Weights of a small GPT-style language model, trained from scratch on English Wikipedia.
Size: width 192, vocabulary 2048.
Training: a variant of Muon for these matrices, 339M tokens, 10355 steps.
MLP neurons of a small language model. Each row is named by its layer, matrix (gate and up: input weights) and neuron, and shows model dimensions 48-111. Each number is 128 + 24 x the weight over its row's rms, rounded and kept within 0 to 255. A neuron's up and down rows have the sign that makes its largest values positive.
After each neuron's rows, "fires after" lists the tokens most often just before its 100 highest values on Wikipedia text that the model never trained on.

L7.gate496 [142 126 119 155 116 108 147 101 123 160 113 140 124 148 138  90 130 177 126 144 153 145 108 145 120 152  90  61 160 114 146 169 153 111 103 125 157 126 143 114 148 119  99 127  97 109 141 167 115 123 148 107 130 175 184 101 141 126 145 109 124  95 151 129]
L7.up496 [ 81 117 156 151 121 124 167 174 183 112 113  91 132 136 128 125 146 132  74 163 158 169 163 118 103 106  94 134 129 139 111 157 108 125 119  95 132 106 122 152 129 108 131 163 120 119 142 147  76 164 174 116 136 124 112 124 144 133  86 125 176 110 130 106]
fires after: "\n", " re", " Re", " In", " con"

L3.gate407 [105 112  69 145 113 116 112 122 165 121 126 173 119 100 118 136 125 113 110 118 175  94 143 181  99 158 147 110 136 166 141 119 120 166 113 106 117 124 102 147 138 154 154 113 114 122 140 133 129 130 131 116 172 117 103 126 102  83 102 115 153 155 141 167]
L3.up407 [128 105 109 113 138 112 117 135 126 124  97 155 106 152 102 160  74 110 130 161 145  98 135 163  87 117 116 104 133 138 135 152  93 127 112 110 142 118 136 184 148  87 129 114 148 102 173 166 139 146 135 128 130 142  99 117  97 122 131 124 130 163 109 144]
fires after: " ", " b", " B", "A"

L9.gate486 [128 141 125 131  75 159  94 120 112 171 155 108 118 124 129 119 112 114 172 116 145  93 173 116 168  86 126 150 124 138 132 118 137  84 142 101 149 124 164 160 161  91 170 115 102 126 123 131 126 129 128  84 135 150 104  94  82 136 139 119 137 106 134 158]
L9.up486 [114 104 131 147 122 122 122 105 118 166  93 116 142 141 121 130  90  86 126 128 164 103 116 124 137 151 121 116 147 190 166 189  97 121 135 185 137 103 160 132 131  96 120 123 141 150  92 162 121 146 119 131 105 142  78 125 135 120 133 103 152 104  97 156]
fires after: "\n", "our", "er", " on", "ed"

L6.gate381 [128 131 117 125 138 149 158 161  69 149 131  98 123 107 192 135 118 164 124 122 133 120  93 121 107 123  81 115 109  90 138 151 166 143 147  94 146 101 113 103 151 128 137 160 140  91 121 115 139 120 126 130 100 161 155 148 146 105 127 133 158 115 141 148]
L6.up381 [102 131 157 127 116 112 178 158 142 123  96 129 143 127 135 145 112  98 127 137 157 134 121 159 129 116 133 140  84 102  99 150 112 116 172 156 108 113 115 117 116  86 172 155 147 131 163  99 184 118 102  95 121 135  96 128 131 144 135 125 144 125 125  75]
fires after: "p", "b", "or", "o", "B", "am"

L3.gate425 [137 125 117 113 149 155 141 125 130 124 121 157 149 138 140  77 127 141 145 130 113 132 113 179 126 127 140 105 104 156 112 176 133  56 114 108 107 118  95 132  97 119  91 108 127 129 116 145 114 163 127  78 112 126 123 131  90 134 138 105 153 138 131 116]
L3.up425 [127 108 105 176 119 160 158 114 126 145 154 174 140 118 155 149 111  90 105 140 148 141  90 131 141 128  89 106 129 120 127 139 102 112 124 139 128 108 152 111  70 160 163 131 149 131 127  87 130 119 121 164 166 138 100  98 147 130 126 106 130 154  90 135]
fires after: " ", "/", " (", "-"

L3.gate21 [104 102 122 156 118 132 135 111 144 133 149 147  77 154 139 163 113 112 148 171 127 143  94  78 138  66 146 157 148 150 148 123 110 105 109 155  88 130 130 114 174 162 145 155 128 130 102 146 153 116 138 150 134 135 107  85 161 133 120  74 151 125 105 130]
L3.up21 [130 162 126 168 158 126 143 107 136 145 119 126 100 129 120  87 142 109 116 170 167  98 182 112 160 103 101 122 130 104 152 105 107 129 141 101 155 111 120 109 121 160 134 138 165 139 108 107 150 112 116 174 153 151 156  84 160 154 101 132  75 143 133 141]
fires after: " G", " E", " K", " O", " C", " V"

L3.gate277 [159 116 107 137 134 168  84 139 134 127  82 147 129  89 140  69 114 108 107 131 135 138 148 100 118 101 114 138 126  96 157 156 151 163  92 118 157 150 147 139 140 107  97  99  91 121 113 101 178 111 156  85 149 164 137 138 133 116 123 134  76 146 156 167]
L3.up277 [ 96 123 121 133 118 113 151 120 135 131 130 136 128 137 152 117 119 135  86 149 124 142 151 166 147 160 146 159  93  86 103 123 144  85 181 139 144 127 125 142 134 132 129 168 102 132 143 126 113 107 116 122 106  72 136 111 109 101  91 103  84 119 115  90]
fires after: "ur", " de", " in", "ow", " la", "or"

L3.gate273 [144 134  84 126 133 102  89  93  90 144 113 149 103 136 137 168 129 145  98 107  97 125 157 113 112 137 135 147 149 114 160 112 107 129 124  88 161 155 143 172 122 146 186 127 161 136 141 108 103 115  78  86 125 124 142 113 143 155 100 138 130 148 138 100]
L3.up273 [112 120  99 142 113 117 141 124 124 137 126  77 125 160 108 122 151 127 140 163  90 131  98  97 121 142 131 164 200 143 194 104 119 152 175 120 119 148 116 142 114 146 177 145 119 124 142  92 125 132 101 127 131 128  83  91 126 123 135 122 142 138 140 127]
fires after: "ci", " po", " Ja", "vi", " ca"

L3.gate305 [120 152 134  80 145 106 144 142 162  97 113  75 138 122 158 134 103 111 150 122 127 152 129 112 101 100 150 142 102 134 110  92 109 148  98 130 142 143 124 125 142  84 203 135 137 145 118 151 121 125 152 145 108 124 140 113 144 123  98 142 149 125 110 111]
L3.up305 [145 138 138 115 131 161 101 112 137  91 114  89 123  88 164  88 187 128 124 133 156 154 133 131 166  87 133 136 117 173 131 114 131 120 147 128 122 125 152 159 161 138 137 150 130 158 127 132 173 117 145  95 140 170 145 132 145 118 101 139  94 120 137 165]
fires after: " P", "ic", "P", "p", " Mo"

L3.gate161 [ 99 134 147 145 155 120 129 137 122 122 157 107 108 125 156 135 132 124 156 166 122 123 117 126 114 106 115  99 136 159 146 111  93  96 126 141 115  99  93 101 130 145 102 126 104 141 139  96  94 144 108 115 140 126 151 142 143  94 126  89 179 129 112 166]
L3.up161 [125 108 116 133 141 117 137 141 109 144 128 184 164 152  86 136 172 174 130 106 180 139 144  90 112  91 137 112 140 156 110 123 140 105 159  93 147  85 136 110 112 150 131 159  99 146 111  87 160  85 136 135 123 154 115 100 123 194 147 144 116 135 140 124]
fires after: " G", " ", "li", " O", "ri", "par"

L8.gate319 [151 104  67 139 101 133 138 133 139 164 123 147 106 180 123 114 120 157 132 114 166 155 152 167 147 115  61  87 118 135 174 128 156 151 118 140 142 169 147 126  95 100 135 137 133  99 129 130 112 156 137 140 114 172  91  90 132 113  90 140 144 117  95 104]
L8.up319 [117 113 114 122 157 137 152 175 112 114 147 119 142 106 140 151 112 149  86 168 128 147  83 144 111 143 121  99 136 141  97  83  83 154 117 137 127 132 183 115  87  96 145 142  72  94 133 150 109 184 140 147  95 110 103 148 144  99 107 161 139 143 146 127]
fires after: "\n"

L12.gate162 [167 150 128 114 141 162 147 170 116  86  95 120 139 145 116 103 173 118 112 143 114 119 126 187 104 136 143  86 135 140 162 117 172 144 107 110 108 147 158 148  89 141 145 101 113 150 124 127  75 120 111 150 120 145 150 117 127 129 120 145 183 163 142 146]
L12.up162 [173 153 112 104 121 143 156 140 102  86 128 109 135 192 129 136 117  98 113 150 119 135  99 118 132 131 153 124 122 111 167 154 111 150 113 123 123 132 150 154  95 116 131 151 148 117 119 144  68 156 131 144  96 173 102 113 149 140 141 147 139 119 121  75]
fires after: ",", ".", " ", " M", " I", " |"

L9.gate434 [141 147 167 138 106 142  74 125 128 123 127 122 147 123 124  60 108 113 123 105 115 107  99 113 138 108 135 151 121  85 116 129 134 107 108 113 114 107  76 160 132 128 145 167 123 139 104 116 144 125  93 128 131 136 139 152 147  98 136 161 155 125 118 141]
L9.up434 [118 102  94 155 117 156 114 144 104 133 135 126 102 132 119  98 113 108 138 156 110 137  94  64 138 157 138 153 102 121 141 148 155 154 139 153  87 112 133 130 112 146 132 164 100 121 126  79 178 115 118 138 125 149 146 121  86  83 141 178 102 113 128 150]
fires after: "er", "th", "o", " E", " b", "io"

L9.gate439 [113 113 132 102  96  99 109 124 152 138 125 123 120  97 132 122 141 127 153 146 125 117 131 176 112 105 139  82 154 107 167 114 144 111 104 107  78 130 145 103 143  87 103 159 142 116 152 130 137 153 114 111  86 127 141 129 181 140 128 140 123 115 162 129]
L9.up439 [113 141 153 122 159 157 100 155 138 140 126  95 115 158 151 111 125 100 151 111 119 134 126 170 144 145 130 104 141 138 115 116 149 123 100 115 100 142 138 128 140  97 117  77 106  94 110 139 150 107  84  73 131 146 144 111 136 121 131  75 169  98 142 140]
fires after: "-", "s", "il", " ", " Gu"

L3.gate300 [144 127  96 140 114 132 123 135 133 134 152 146 116 126 119 122  75 133  79 126 141 157 121  67 131 118 107 150 113 100 129 167 135 116 106 152 160 104 121 133 161 123 153 123 129 125 129 143 139 152 128 130 107 117 107 130  88 101 136 136 103 157 116 190]
L3.up300 [114 139 102 133  67 151  66 177 165 163 115 167 111 101 152 107  95  99 133 104 156 117 147 131  93 128 152 112 113 123 156 118 141 112 141 152 114 137 120 125  89 140 127 148 121 125 103 118 131 123 106 141 123 119  96 102 133 119 174 179 100 133 155 111]
fires after: " de", "th", " E", "lect", " De", "F"

L4.gate289 [ 95 131 135 126  90 113 117  99 139 130 136 182 125 122 116 135  93 158 164 123 111 100 117 149 129  76 134  98 119  84 122  92  96 143 121 114 136 102  92 135 116 134 140 133 147 117 144 115 146 126 137 130 112 154 177 131 117 120 113 147  85 129 158 104]
L4.up289 [ 84 151 115 117 126 149 137 136 159 162 103 175 161 117 142 129 104 108 142 112 193  95 160 136  91 121 123 146 129 139 100 170 136 128 110 148 120 135 157  78 145 174 150 106 145 122 107 100 104 130 122 113 108 163 107 159 119 154  94 152 110 123 114 157]
fires after: "A", " O", "O", " B", "U"

L3.gate278 [ 81 152  78 151 107 128 131  96 107 175 111 118 139 123 162 107  96 165 133 158 113 151  86  92 124 110 167 191 141 128 114 124 155 173 142 141 111 123 120 128 107 147 129 138  83 126 147 130 144 113 199 148 110 118  81 135 125 128 100 117 100 155 138 148]
L3.up278 [ 84 121 108 147 133 162 129  98  88 151 116  87 130 140 142 151 117 101 112 150  88 104  89 135 127  82 116 113 152  82 119 142 123 164 121 108 123 143 105 111  98 119 151 114 110 145 128 148 109 120 156 128 116 169 139 126  87 175 158  94 125 143  95 169]
fires after: " tr", " mo", " f", "lo", "udi", " po"

L3.gate180 [161 115 134 106 107  94 115 134 130  88 122 138 136 171  90 118 107 107 171 155 136 128  98 128  95 148  88 146 140 147 114 159 147 154  92  82 152 130 178 106 147 107 122 111 156 118 129 101 129 119 110 140 121 131 171 136 168 139 113 137 144 188 157 127]
L3.up180 [157  95 147 124 108 112 116 146 127 152 157 104  87 143  97 160 101 133 141 154 117 124 103 139 130 171 138 149 131 131 159 130 116 128 130 116 166 196 151 118 104 108 107 126 126 132 124  81 126 128 122 130 104 119 155 135 194 156 159 169  75 138 134  99]
fires after: " in", "lect", " In", "il", " Mar"

L6.gate312 [ 87 156 104 159 104 138 138 120 104 100 126 107 140 120 107 169 124 100 112 113 103 135 135 165 143 145 106 116 165 134  99 176 147 153 127 175 128 138 156 140 101 168 145 137 121 110 108 128 123 146 129 114 111 125 199  81 143 145 101  92 133 128 168 161]
L6.up312 [128 154 152 147  94 119 113 121 123 123 144  86 146 119  65 115 138 152 129 143 164 130 138 172 132 104 146 105 149  90 133 142 121 118 144 143 143 104 135 116 106 142 147  95  89 154 145 101 131 108 135 125  98 126 181  95 127 101 121 135 136 146 150 138]
fires after: " U", " de", "lan", "cle", "vo", "ent"

L9.gate329 [150 150  95 110 125 149 121 132 140 128 136 101  92 154 117 139  57 118 108 162 110  95 112 111 130 101 123 115 101 121 124 155 114 165  95 158 138  91 143 130 147 126 127 149 112 140 170 142 124 166  80 147 163 121 103 152 115  85 128 158  96 137 155 129]
L9.up329 [120 106 129 120 140 100  89 155 157 105 169 179 128 103 118 145  92 124 115 129 118 101 136 124 126 108 111 129 129 152 161 155 113 145 137 131 150  64 164 137 167 114 132 149 142 169 138 133 118 148 129 131 159 142 130 122 124 126 144 133 102 107 123 142]
fires after: " De", " de", "man", "mit", "vi", " 2"

L3.gate125 [131 120 146 134  66 123  99 103 118 127 163 149 147 134 130 140 143 135  73 174 132 159 162 137 137 164 143 106  92 120 117 117 129 164 169 107 134 150 114 109 106 155 153 118 108 124 125 138 108 122 124 135 147  94 104 143 109 117  87  85 120 109 173 121]
L3.up125 [148 140 131 107 143 170 149 141 136 183 113 139 131 126 146 113 122 126 142 112 124 154 122 177 134 112 154 107 174 138  85 163 164 160  99 128  83 120 148  98  93 108 129 143 122 111 161 145 131 157 110  96 105 115 128 175 140 101 121 143 139 115 123 136]
fires after: " ", "da", " main", " de"

L6.gate464 [124 152 119 104 138  86  97 151 132 139 108  86 135 132 113 123 154 141 128 128 119 149 128 146 115  92 108 113  96 144 136  91  97 182 157 134 118 172 144 106 135 169 107 143 159 130 139 139 102 140 138 129 116 136 121 132 124 144 157 150 134 112 144 118]
L6.up464 [ 94 133 132 127  98 161 112 143 162 140 118 125 108 128 157 171 114 148 150 109 155 151 167  98 110 120 142 117 147 113 119 133 133 127 124 145 125 128 150  74 142 125 144  77  98 125 156 100 119  66 114 146  93 145 103 141 125  73 138  82 151 116 180 123]
fires after: "app", " f", "e", "o", "re", "ur"

L3.gate387 [132  96 148 123 131 134 119 105 107 138 153 111 181 110 139 112  88 157  86 101 125 159 165 120 126 134 137 169 119 121 137 120 110 109 151 121 106  92 149 133 129  97 141 136 167 131 144 147 107 139 125 141 144 100 113 116  62  31 145 143 149 110 102 142]
L3.up387 [134 135 163  66 142 158 158 131 133 127 173 114 137 111  97 130  74 153 129 116 150 172 146  91 147 169 142 136 143 120 162 114 138 113 110 148 180 164 129 129 134 106 140 140 120 151 158 131 116 102 119 110 108 137 139 134 123  79 124 108 118  89 146 100]
fires after: "C", "B", " B", "w", "b", " b"

L12.gate87 [169 130  78 120 129 148  97 137 116 157 113 159 128 123 153  92 120 103  83 149 171 141 108 105 116  83 101  88 113 111 119 126 102 154 115 153 115 149 165 108 121 126 120 117  86 159 165 151 121 182 137 115 128 111 140 130 112 123 115 119 123 129 162 103]
L12.up87 [126 134 130 125 143 156 126 103 121 121 128 129 121 120 196 177  99  86 139 149 120  97 124 102 154 135  93 151 129 115  91 162  99  90  97 152 109  96 116 113 169 141 132 129 123 132 117 151 123 112 127 117  96 156 126 136 126  87  86 110 114 163 149 150]
fires after: "c", " de", "s", " c", " in", "oc"

L6.gate144 [ 97 130 107 114 147 105 122 140 135 178 126 159 180 123 148 110 123 150 112  69 152 118 152 133 144 122 127  98  67 101 123  93 152 137 110 187 115 130 125 118 159  96 145 127 114 160  99 147 112 194 127 116 105  85 143 149 152 175 113 161 141 117  97 156]
L6.up144 [134  98 148 121 147 141 144 131 137 109  95 106 143 203 140 124 108  76 168  99  98 157 137 139 162 135 141 151  69 105 118 164 114 110 132 112 100  84 143 151 118 110 139 133 152 145 156 139 166 124 161 139 116 115 144 122 155 155 138 109 128 127 101 133]
fires after: "z", " Win", "n", "w", "ol", "e"

L6.gate163 [ 88 114 148 106  92 145 134 153  92 141 135 139 163 163 120 126 108 137  93 104 155 157 131 147 100  73 145  87 124 120 138 144 138 141 163  77 133 127 175  97 132 162 168 176 139 177 152 125 116 134  88 121 182 117  97 113  76  97  95 121 159 142 122 132]
L6.up163 [106 122 130 111 114 156 138 101 147 108 135 124 155 106 147 145 151 144 147 110 131 136  73 141 168 117 137 142 106  93 106 145 155 126  80 143 145 133 166 140 131 142 127 135 140 119 120 133 146 115 100 141 134  97 117 167 129 134 106 104 125 152 181  98]
fires after: "k", " b", "ab", "b", "mb", "th"

L3.gate451 [ 66 137 159 138 160 145 162  95 137 114 179 197 126 111 109 165 119 143 105 129 156 105 106 145 154 113  97 195 176 105 170 113 115 109 122 126 123 127 104 135  94 173 141 147 173 130 140 109 101 120 126 119 129 126 118  98  99 125 133 122 145  95  82 122]
L3.up451 [ 86 159 129 143  96 151 157 136 141  82 132 156 113 121 134 126  87 123 118 120 101 116 141 101 125 103 121 126 126 136  85 129 127 120 124 104 141 152 140 114  79 112 154 126 153 103 117 102  91 167 129 116 120 153 127 142 106 122 149 146 154 156 105 170]
fires after: " O", " A", "B", "C", "A", " C"

L7.gate426 [ 91 150 150 156 134 143 146 125 145 131 166 191 113 126 124  99 120 139 123 114 135  99 126  97 110 105 121 153 160 139 128 122 144 137 123  96 142 115 133 134 115  89 154 191 110 111 166  92 122 150 181 144 128 163 130 144 119 129 107 121 157 105 133 109]
L7.up426 [ 87 146 162 193 134 122 173 120 140  80 142  93 119 127 119  91 168  85  98 129 160 149 132 142  92 138 148 140 138 131  81 127 135 134 156  79 126 135 127 113 104 145 133 120 109 156 130 104 123 158 110 108 165 132 130 169 138 155 160 139 117 116 130 136]
fires after: "\n", " U", " ", " A", " O", "us"

L4.gate312 [115 112 124 111 158 104 108 118 171 151 133 130 141 112 146 120 116 137 131 120 105 126 119 132  66 140 112 123 139 122 129 136  98  96 130 137 149 118 109 128 116 134 105 165 123  72 125  92 117 122  99 104 141 145 106  90 118 101  60 126 143 137 147 131]
L4.up312 [ 90 146 124  72 131 116 128 131 126 165 116  88 113 135 119 142 115 164 116 119  95 117  92 110 104 135 122 137 121 139 152 137 136 146 108 127 102 139 153 122 125  89  94 134 121  97 162  95 129 108 125 156 135 110 130 145 149 103 168 122 108  87 156  96]
fires after: "c", " C", " creat", "ic", " c", "lo"

L6.gate485 [157 139 136 163 125 136 140 133 140 126  99 122 120 158  96 107 126 123 118 146 127 137 155 132 133 116 107 130 144 128 126 144 163 160 110 140 136 129 144  97 103 114  88 130 116 146 117 157 176 157 117 161 125 125  92 113  99 115 103 100 147  82 129 106]
L6.up485 [140 116 137 131 107  90 129 152 132 125 145 142 123  98 139  85 138 113 128 165 152 139 132 130 122 143 136 105 156 135 106 145 134 151 113 151 134 133 135  74  87 122 118  58 129  81 121 136 132 117 118 125 162 109 125  95 166 155 126 124 137 110 125 129]
fires after: " |", ".", ":", ",", "|", "\n"

L6.gate147 [101 134 144 124 110 136 117 130 161 157 130 146 128 142 134 141 103 115 148 131 132 137  97 132 142  99 108 132 115 127 129 122 168  89 163 157 124 169 120  95 163 167 110  88 162 163 133 169 135 147 159 103 144  88 133 141 100 131  82 133 147 116 108 120]
L6.up147 [143 177 130 127 156 161  89 118 125 138  96  75 122 119 146 103 116 149 159 120 124 141 147  97 134 148 111 140 144 126 115 126 115 115 125 135 145 119 107 100  99 141 142 135 156 103 136 163 136 159 120 126 137 140 108 129 163 110 164 110 116 119 138 155]
fires after: " D", "re", "ur", "e", "le", "fin"

L12.gate269 [149 109  96 101  94 131 148 145 138  89 156 122 113 135 148 115 124 137 159  81 120 129 102  66 131 100  81 151 102 130 100 138 162 117 105 153 137 150 120  91  93 104 131 145 139 147 183 118 137 137 133 114 147 153 158 140 131 139 135  91 119 139 128 117]
L12.up269 [123 100 112 128 111  85 162 132 143  87  98 117 126 124 124 127 115 174 144 148 136 119 112 171 117 163  73 102 155 140 130 123  99 116 112 121 125 167 176  98 146 144 128 109 118  80 122 111 105 132 100 133 128  94 132 140 110 128 120 114  92  74 112  76]
fires after: " a", " in", " be", "s", " con", " In"

L6.gate27 [136 130 132 123 122 113  98  75 107 145 109 124  94 157  83  95 111 123 101 146 141 151 115 122 158 111 112  85 102 155 140 100 107 155 168 162 140 109 126 150 144 127 123 127 165 147 149  95 115 169  65  98  97 126 105 124 163 146 142 136 148 126 108 121]
L6.up27 [122 140 149 138 130 144 158 170 103 151 166 153 115 150 126 105 120 120 126 180 154  94 123 130 141 119 126 139 100 109 137 154 137 151 118 128 134 118 101 153 136  91 117 104 109 138 172  80 155 124  78 102  59  96 112 155 149 131  96  94  94 150 122 177]
fires after: " N", "vi", " with", "n", "ine", "or"

L3.gate473 [143  70  92 113  55  66 138 162 130  87 168 139 128  98  69 109 132 100 150 157 139 158 122 168 124  35 167 109 143 150 116 135 155 148  66 103 135 123 145 127 144 123 114 118 105 111 127 117 100 154 145  69 148 112 160 130 111 125 110 132 135 127 104 146]
L3.up473 [130 103 124  96  86 114 129  92 104 101 119 116 149  88 115 110 141 156 161 145 136 113 135 148 120  46 128 103 142  78 162 141 131 166 135 117 118 174 172 116 147  65 121 125  95 118 151 113 112 155 139 119 121 142 112 165 149 116 158 134 110 140 146 113]
fires after: "|", " S", "\n", " V", "|---|---|", "S"

L3.gate5 [ 97 109 152 132 114 124 126 178  89 113 131 105 132 140  71 147  82 126 139 190 152 158 111  82 147  77 148 109  96 112 163 119 114 130 119 124 139 116 102 158 121 140 131 149 101 111  99 124 160 142 153 111 131 185 157 130 143 138 147  96 148 103 130 141]
L3.up5 [141 131 129  99 119 135 121 120 155  81 130 156 159 162  96 165 132 151 110 173 143 105 148 144 120  75 142 154 126 118 108 123 120 152 149 151 192 143 114 116  99 116 166 140 122 110 121 116 131 148 154 145 115 144 160  76 134 152 151 121  89 109 120 130]
fires after: "S", "M", "P", " P", "A", " S"

L4.gate194 [ 88 121 116 173 133 111 109 146 121 115 117 116 151 136 129  92 106 120 110 160 144 158 162  60 115 118  92 174 176 152 144 117  95  99 122 129 137 124 106 108 126 137  84 176 150 167 119 147  94 117 148  86 112 133 148 130 145 120 126 103 116 135 130 145]
L4.up194 [ 82 142 116  81 145 148 112 128 125 115  91 144  86 122 107 142 184 209 105  98 137 100 111 118 149 149 113 162 115  87 148 133 122 111  97 139 165 131 103 114 120 156 129 132 125  86 122  92 113 170 128 123 113 127 122 199 113 149 125 122 156 128 205 131]
fires after: " ", "re", " c", " f", " C"

L8.gate423 [146  84 117 126 137 142 110 135 144 160 112 136 129 145 151 125 181 121 131 136 166 149 137 153 125  83  96 126 113 143 108  68 119 136 167 133 154 139 138 149 122 180 118 113 131 145 142 126 143 107 128 149 130 156 126 121 109 149  82  94 115  86 128 125]
L8.up423 [150 140  84  83 117 155 140 154 132 174 133 104 126 128 128 110 118 165 108 154 161 149 102 121 155 128  93 154 137 122 114 128 125 121 153 121 124 158 140 158  95 165 151 140 150  58 129 105 102 117 116  96 120 147  85 191 175 133 142 124 104 124 137 134]
fires after: " La", "ie", " De", "e", "le", "cc"

L3.gate304 [ 82 118 124 157  80  79 139 101 108 110 175 132 107 121 169 177 129 155 109 160 121 119 133 101 157 154  93  81 150 121 119 104 131 165 134 157 128  99 101 164 104 160 145 140 133  89 126 104 153 143 112 152 151 165 127 139  73 153 126 101 178 139 102 123]
L3.up304 [ 85 141 108 124 154  91 144 140  97 125 159 125 202 134 116 148 162 131 112  96 169 126 135 117 129  89 163 155 130 136  96 135 160 122 159 159 137 155 132 121 113 130 101 157 122 167 115 132 127  95 115 200 158 139 170 140 139 141 166 143 134  91 114 147]
fires after: " G", " Po", " O", " po", " C", " pro"

L3.gate432 [116 139  92 139 150 134 138 104 121 102 131 135 137 163 109 103 136  84 129 129 131  96 127 133 120 120 161 141 138 152 167 141 106  91  67 120 131 107  66 128 103 113 151 115 138 116 126 153  79 151 120  93 121 139 142 182 106  95 131 101 147 143  94 134]
L3.up432 [127 115 114 124  92 112 167 115 111 117 124 127 147  61 109 119 148 155 141 165 113 140 149 150 114 120  83 103 128 134  71 150 143  67 105 105 119 102 115 146 134 147  81 154 101 162 129 150 150 102 121 127 148 147  99 130  73 122 138 132 160 138 124 110]
fires after: " ", "\n", "==", "/", " (", "==="

L4.gate190 [139 135 144 116 139 111 108 153 109 141  82 121 134 169 114  76 110 158 157 129 140 106 136 129 132  92 135  94 125  90 130 100 146 159 129 146 160 158 161  98 124 159 117 106 152 173  90 142 175 147 101 130 147 122  68  99 157 133 110 150 133 141 139 123]
L4.up190 [127 127 114  69 129 137 146 153 130 164 155 139 135 132 168 106 172 127 148 131 114 142 134 119 125 116 179 165 118  69 131 131 137  91 109 103 101 138 128 115 120 108 157 125 150 112 141 107 130 125 111 131 122 157 122 139 134 142 123 105  84 128 158 150]
fires after: "o", "lo", "ar", "e", "ap"

L10.gate462 [ 87 129 110  80 153 120 110 184 140  64 129 149 151 178 114 137 104 128  99 113 106 120 103 159 129  75 137 108 139 182  97 113 115 120 156 108 133 159 170 120 165 115 125 141 126 124 101  92 125 107 125  92 112 146  89 132 103 105 114 133 115 103 120 169]
L10.up462 [109  97 145  99 167 135 208 101 108 111 143 123 149 104 154 104 195 168 150  83 154 117 114 132 118 103 107 145  94 116 137 142 170 150 138 143 131 116 124 132 116 118 154 159 126 150 129 101 130 126 133 111 127 135 114 117 108 120 126 155 123 144 168 133]
fires after: " ex", " ", "ec", " P", " con", "P"

L7.gate53 [118 101  58 142  77 142 136 148 108 118 160 115 137  94 120 131 131 132 107 173 109 101 143 118 122 152  87 145  94  87 140 146 124  83 118  87 116 112 151 132 148  98 129 149 154 136  78 113  80 110  85 147  79 115 152 102 134  79 141 122 102 108 126 149]
L7.up53 [120 123  64 111 132  98 131 114 107 140  80 181 143 108 120 146  98  94  86 150 128 145 130  88 132 130 127 145 111 127 103 125 127 176 123 122 102 108 102 125 141 148 107 133  92 171  97 115 128 126 122  96 113  83 119 132 165  88 149 159 103 154  99 118]
fires after: " de", " pa", " De", " Lu", "mo"

L7.gate394 [143 156 107 120 129 133 118  72 166 140 126 132 140 128 153 148  97 137 116 133  72 153 134 138 150 102 135 112  92 125 168 120 142 152 133 123 120 137 138 144 118 129  89 128 111 118  96  94 101 163 141 138 117 139 104 152 128 133 157 192 150 128 114 134]
L7.up394 [129 131 132 126 103 120 112 136 105 123 156 109 124 154 133 175  91 127 118 111 123 139  96 146 101 132 157 139  71 129 122  97 135 131  62 115  73 133 119 126 135 139 158 171 121 123 115 144 151 152 146 118 151 145 113 117 113 163 129 161 106 101  97 103]
fires after: "\n", "z", "li", "d", "e"

L4.gate328 [130  98 135 138 134 107 126  87 128 148 114 156  89 149 137 101 120  87 163 136 139 154 159 108 156 129 127 131 158 107 122 124 136 138 133 135 137 139 116 166 133  88 165 124 157 185 121 126  98 169 107  78 139  98 149 117 149 114 131 168 140 151 118 179]
L4.up328 [167 146 143 124  91 125 116 135 154 174 110 117 102 119 120 139 111 117 102  89 144 132 151 103 120 129 109 149 159 153 150 135 122 140 175 152 134  90 131 166 153 123 106 145 102 124 144 115  88 137 121 132 109 127 112 173 139 147 143 131 166 144 146 159]
fires after: "vi", "n", "it", "ci", "man"

L12.gate267 [138 134 139 148 134 145 144 174 108 167 153 143 129 133  97 137 108 135 142 140 155 134  97 162 163 109 145  90 108 105 140 128 148 138 139 134 105 138 147 151 133 131  96 143 120 121 176 150  62 103 114 130 107 131 128 129  96 169  90 165 149 135 140 150]
L12.up267 [128 135 127 127  92  92  83 129 113  80  78 158 157 142 135 127 148 117 134 108 147 104 131 160 129  95  88 147 164 150 145 146 117 150  86 143 156 152 144 138  89 151 102 106 121 143 128 118 126 127  81  95 140 161 126  86 110 150  95 156 197 128  96 105]
fires after: ",", " Country", ".", "er", "age", "s"